MLP neurons of a small language model. Each row is named by its layer, matrix (gate and up: input weights) and neuron, and shows model dimensions 0-191. Each number is 500 + 25 x the weight over its row's rms, rounded and kept within 0 to 999. Numbers have three digits each. A neuron's up and down rows have the sign that makes its largest values positive.
After each neuron's rows, "fires in" lists the words (lower case) most often at its 100 highest values on Wikipedia text that the model never trained on.

L3.gate165:489497495513516459501522488484468548477490487489509503462514527477562513509514508497549501484477484559486508506464496468487483469556491533472507495484500505433518539492497513466528469546513485518489531524503531472528504498510508474509504525441505456511457512491503512528499483508519491508477470493531468531513485535489468475479509473488483499527461456502489491500519506490513537553537515500476470508497500478490515539551528500517490500489485498475496490477520517503517479480501523482518519444501518450500499534500513518500446482498532484479518452498530547538440560535490498492
L3.up165:509498507453463481483503512479510509459493507506491498507476494482519509483519529488493527457512504534480476531482469489476524492480441553480487531506550492476525443500486522498506491484532520499481506536516478522521493503492531473540501539469499545502487490497494493464485466545538499502498551480555485482479472493494491508534459494497501502528488476524528462498561505534477475506496522472505514462492495482518500532511479468459503451517498468472480546529529490534525448507466489522454491515495464521533487506453549512529497506524521499536445521513499494465519529480484468479
fires in: "was", "is", "were"

L3.gate57:531534517486490540535523556528487507499478504495489516478473454521461492535546486506510466444507519494493472495539484467537529517500519445482493497491470518517465467516493451538540483507454501505501469465522490469535499494543503496495545503472486490517529528510489489449475517497540472495489500492491519475491494466524517498509491461517479470508499522511522512461489489485514508532486537470474547487537475476464494503488463506492456460508499475468516485494495537476478490478447487524529527506462524449536488511515568483512490490464511486535509519483509530482494524496527487523
L3.up57:509480509484521506530465543498458527463471563531476440513488466509504450521541476494504539431521512476497493497510498534497521554469461503496454459519509482501484497544473500488512519554501519522492490502511470528509483506483499513491492473475473500514537485483468562500487487513514519489535501515512497499511530473544481511470489457509510512515469533495542497526479495501507497503480467466548530494545499485462481499471470483488481504521483517498510520543498523492459509504485524497476515555501496443476472490496540505503495506501464473516492466480454475495495536498474468537
fires in: "there", "following", "machine", "it", "tells", "given"

L6.gate158:513509497536500486451510489458519480492499505468483493516502491517476476500453529499505516531507503478475477488502485514483493527530474490500479532520510506497492494485473455473484474519486540458500508486513458473506481489510477488513521471505442507524462506467555493511514482467518522533514515471521510469505544450529490482503498439461487493512509543526499535456507496467506485489520499488533526492486464499493521503499499485483481552501497542432541485507504500493468472460489518498464547493455549479453503548494525533426501498507535470484490482522483470493501457484468522530
L6.up158:463510531493502533539529486479531486486522508506491465584523494491486479514472478526547521525497513486539482521515528508481513519487513514488497455486486578501510493490482489466501517480460492534502530546502501485493519508438495516535479545500501514497480498520495505482518516537503529499501541468492483504543494459477496536492487457525459471484498447555485482528494489479522474510494481554546548502470514532469524490475547473490519493524505477492478526464540501506507470470474507509490471496531523535527533481471495491482495492521508487467518470493500523483531457476483509499
fires in: "as", "when", "and", "while", "although"

L6.gate1:491475439472528472490517503512476478514463520537483453543507468516471462492517529540520501488493526512492487510474510463548468519513516537444501485498492482470492480496519503530484489519534515460526480515527491502510527506490450533486509510480494503480463504473526503492501493506527517502488442485543474487520461527537514469516548492513480476492529496531507533475475509513499552474502484529492464473542565517516482511506482494486520441529520483505509538530512487490481531520486541515492474444541470476491528458470492474458468496508462500480540511495505511509463485488491497522
L6.up1:518547468486499500503482472479499506521475519478467505516507462506531512508466483536500482492528503504523492491486456477473488482461477504452471479494516487458479507508510500542536464499479517475489517500498496508557472502503483515481523489502473518509523535461511495493455520489503460473456480473533465459504547504513502488523523450527488498499485505468499498521510496506529480515523507501539538537505541485511502482472482485503503543480518490509476464510489483463520471495509544486506476516516570462508542528440481518443463496522462469510508509504466490443460533546502510551
fires in: "it", "song", "they"

L6.gate403:480519478517540494495478492479537494527534500493507524498444486480516503532527437482520527514513481492471505519492537452496475531488452492523478510472491458555484514485463445511526489497503440538497496470496489484529501472486526506473505513533510492527528447530504488486505546483550539495461523512470464506541470507486503503464545493507536484465510500460462527487500541511467482532544511534486492531488475508500507499492515470477470498457465498472441481457533498541516459497490532483466481516471477513482489497502518487525484534504504481497487480482518531506503520493503498519
L6.up403:477503514532494521497515499463529505466515493516454487529506444513479500502455524517492479482478529499524513497519486545491501522504474503477482544474505524535534472552482509493452553526538512487506488487501495462510508500494508490472500518518483504506430469489524491498482479489462467498510510500548526498497479504510509503533524495452530485499510524521505495473503508508480539474508493497532513473454486483483472532509485488546536514495515481513502488471471491477502511533476547488470470477429546507534488545567542514483523499491511512497510510434562505544502498488477489541
fires in: "and"

L3.gate426:478490498483517510515536484489500514524490496521471482497513521512499510515499533529531425483486480458486476479508510506523480541515483487481500477495503478499503536467471485445512511546513485489499542472490500461472537489466461493542486499496449504503516495523499513523513539558456536522539490517557507504489547478489495493516520482508502518494508503483440483493487505493436506488529523491561477455505523506461523494492482470444508517494537535497521506522546506498528483489519535512456532513506538500465507520494493505520483543506468483487466523505473485471492518512471569482
L3.up426:510487488525509509496489533470500507482494482493507506508494522490507512492490505487515490483496533490505519477518505527530452521515525486444507493506538505488500477482486474463531502506498505465506545459499519480454504505471492504510443538482487557465488520566524455525489541526494480471514470514482526498491554462502531566516495477541482504482542538503434515524457521500456499529508520513540482547525496495480480509474525511480487520538561497490527512473474490538531477492465518494469506473476507519449514512488463463495504497512479471484461508507482470468499527505486538521
fires in: "and", "in"

L6.gate182:512484517523463515484550506507494513566545476496530538517491451487483494476497492435493526516464453438494472508486502510503494488508516520451486504501470480540511496482492486478530493503490497470484522454535494548503465518476476512511476508490535448490489495506483502540503528509512502509554489517504471487508464487457465500506457485483522475492484522511514493496544529508489517502476478481479568477494559477527488489550509483548505500478482546513510479491501524489496507463511504504505512479481540510510537505440467503500494480524506493510526515491534559516485519512544535517
L6.up182:494493530492495505464487464535484490538479528472495559479469482482473492530504498524519468515482504475458555496511498559527486514527506521487512497501549478515522497512504529470527531542505510491481478505543539488546474539485509489491510529476535511468427509486503506505458518455519502502485452512518467496500485515485495470507484494481517506525526524437484490497482479518479512481471483451509535467482558483474501494523494473482501525489504461511481502509484499497517526536516456501511469512476507514550494543533511563468495498518514511493487498529493498545492526505559466515
fires in: "and", "or", "be"

L3.gate26:496481458511484479523541498501468539527509474583500522499479475503501483493502508538523513524539503512493462486470471486486499499484554492558452487524470460496484483496521504492496518493494550470494448527512480522493535505487524530485524544469471481471508499478516512499532531511526512545485505493556520488486487515531494527484509514523523516475488516534472505479500512502502529479556514495486485523512545489514461509468475502526533487494528476504516543511505489530522527522521566449488465483498491519483483484494479539460432495470526494463520533515483527510514527502504475514
L3.up26:534530510522494481557504514495533507488492560475514489491506506517504500551531525466517530515500499500479530515517514499498528480504506524481555471506484506522532518526489524529490459519503516528483498502492530559491464504484515505520468563486498458500507468446508509539486483492535514512503490436481488483502503540471524571510520476567504487509507462487482515480499536481504496505455513478459509530486518478503478492512469492469471538491522474481519505518478492484489522501521496515545515481514506505527527437501501506492485461508510489485491504449506472530450488472432475509
fires in: "song", "singles", "season", "title", "story"

L3.gate321:536486510486465503493499513492510476513518602508492449463511523534494446502449509506521475501533536502490499523523472525519542484466525447492521485521501506537501475510514500509525525524497493497520463476541523492505484526493489524540436470516519496495549528514516496504550483508473527520442497511524501521534495486517488494494476474529491483517506534505490480463457501508480467502489507518458503502522457510490494523534498513526476476503533490501461483491549498509521520500486508509472543505439470503463495503519475519473540490485544519485486507551525502468493532511525480510
L3.up321:533477469508498492497462513474498463524508519499478487475517539550484517521514501481549466485482515475506491493544507518525555507493503493507480485479522460492474527473472492464490518543530478475479488498495450545523512458491463483514466535492523482510530519515470522506536469479473471517512528549487513505476536502535461508495471470492506517514467494540501550494471508492440496513543528472501528524542496479503510526481540508518520516467502487473478466551473471484507506522510515510502541483523464520477454516473494493470513494463478498507462491497541478462436469495512509518
fires in: "the"

L3.gate289:436494484515474512500549500474499475494500445490536478505527501499478535486509497523491510554495507502452507526511506443540523475568510475485511518511520492484534516460566512475518500526546497459529534513514525472515524516472511519493514515444510490504466465483495470506485516504486491491508521503506500463560455513512509515487550515447520551501486509528470527527467531528520531499532537511490517518480500461524499497498516501522470527503508493467505513512524470477554502494500498500501471496493529483490527550491538521472504516469481527479535524496499501504500546528533482500
L3.up289:465521471519520513509555485488472473533490492483463463499462454484465524492487509527507522536472539498481498475530478470506497488501498491528508528515522476516515506452537508497528535533499465491504532483492499477515506487461465481502550522446534525544542467517483492480527497463500518480502528509508513467556473479542492498471513479456502561481480527524524510516463543509505525518480523528513538533486515511502438477487494487498443505485484448475498503490558498476536499520501514506518460513504507496492524540521529537489523511513490506496467497524479457503523494520528509489
fires in: "is"

L3.gate342:466462453528515476501494544495523512463500502520496475503495467526464497489516510482455498496456498508503492528499488500468493465489504533435518473515521496482478451498500497503484498466456519469514491449564505453525511468483500525516538529530510459512505524497547459449485502514502525523510496548467498531489497510485513489493521488485475475516524518452455539476488501522460469484490488536493515498509523505516492455477537489494450504489515492491526498534493489507504496499490486494528513542468535502485506484503544513494503493477470464509527538434465541544499525498464512537
L3.up342:503495516492512505549512502515482468482558520553479501473517500511486463506535510560536507486462528513494502492534509454456494515506514500470499471505511479508508488512534489510527508496443514511472513485532458522504503502500470511495524506487515484442542529561571469505491479538542533503489478531456502492546488501537527456503489489514489473500548456532477517530490518505442519537506499531501553487497475499495481506482456512483510523482529508472495488524466507523459518524494499506492517529546531501536485516518508479506499494501505525529495520476495485513502482479519451549
fires in: "it", "he", "they"

L6.gate340:528507463505486498525486492521483468534498520484509529487497502536522481558511508512535506529546543470445511452491490511477477483495464538529469495458494489488494536514496504459499531530511521504537478537508487544485512498489503505523455482517525493499482516489485482490511499508516466514505539526520551485480490524523470506482524481497455487498497525496506488469447516518501508533510509530505507477523486568541521471521508477498485498473471516440454486484492493503545468540518530494525527495477475455483507506538451504571518465513518538451505491457505522511505486474522485496
L6.up340:525432481466485504511447481480575529488503485521494457501513513495510448511487479506484489506490483482494539465489491495476529496475477505513527516464512468473525496478489507501537512509503494478513451497517465505559507537537484491520463483519493492530520498492530535495497475466507495479512494503503530521486502433531471471487465542506488549461514480489499567429498503504501487507485515468488462470481515490511513489504510469509506534480512520513494477533505492509500506487499496495459489476463536505524484511510520512499553431535509569501462531477512511515488497500495462503
fires in: "the"

L3.gate400:536476458506487514446500513504505465490508521535468499503542487514498517500517513484528464540511488518478498523468520492552508503504573509552465543523463465527456519489494510490501513518470522472470536503531515523526460511545471538543494504485522544464535558506509506500468480511506512517493526495490453498516474476511504488530526508494510460487501475476487506464516525490508485541508508491497475482533495512487473531494535524531493494494483474477487474492459507547535474535479490498531497510479521497535516507486475521505469508513501470500470459514475516493497495498568425480
L3.up400:540459509495475474484505481509537482497514500548451519495532517479504516523486519478502463512514494531535495472488500517531508496484516496531492479523493494507477537479479485489494499517478486505472521549489504524539423496554444526549531469507530542497515535479519513556484515492547480507469510496500447476496493451469476469507497485477527515476463500514516525522510506495494491506481497497501525487532516491490506551489468493502501464503514474444519513484490476540545489485480487500531485464493501498506522577508452520490459531476532471488462493512456521481499471489532497474
fires in: "of", "the", "as", "s", "to", "it"

L3.gate230:475509512507526487491495483503468511450470482471483461444503525521506525500475536486437508526502504476527474514475472488497496492541528518488513475504517558483519526529451482464544496491528502499507551548528526506508540491492478474489497528490528515494467480488496554496508491496505500502523511516528499518508459480467445498534500479466477563515488499569477440499469514517470472518483494515521513496493506500492466520540539504508512509508508548491468502462504508525504497507485511520490498506469462533556498525473532496469508487531496475481525473507479456517506543532482535492
L3.up230:533485505468532481520499505464464529500497505486476490459504530518501532506467496474446526512482528490495500526503487512484521470504477536480475452517516551538531517524444524461499521472540487520495548526545530497526516505523506497469505522471504547509480467481493509494501490509519495457517559514535490483479480511491447468528496492492472543529444496572533481478486514535468497508496527506549479497502499534491466489520535514523499530522508519504467466498485491504524505524508528501502500481484502530555529532491555495479520470495501474484466474488517454478485508510508535504
fires in: "was", "is"

L3.gate529:506498481475448452508516513509487512509474493483515498498543514478515506484568514507479451503520495506511475460489453474506464568485531505491499478541511513509476500480530544523483480501541529498477512487493507493528483500479507504521500500511517507496533549468514443542539507526491528539491478511548495495476471553488492495539465514520526501502502493513482462515526494496489499450469511509538507463500493499471537505492492524496508534516492512515518463513459519546496499446477495476452497448475505525472529499511541505517476495492539462513536504485453461506532481532497495454
L3.up529:478491548487430483517479521493491503515471521495540503527540497501512520485571505545492492521509487516521502489490441517487471518501504476484476491539496473560475526496505521545489496469513509514466514477532539512541483516501492485496516528516533478492519501480550490560546480520529542501457470500493524476487479567489488500530481495522506503488537485471483505521519510488482494457493482485502482477494492491472521518499473465489499542538483535516507489483479485553529496453463503464499492496508508505517493472503521471515460518517516458510492525452480498512496492534453469447
fires in: "in", "of", "western", "central"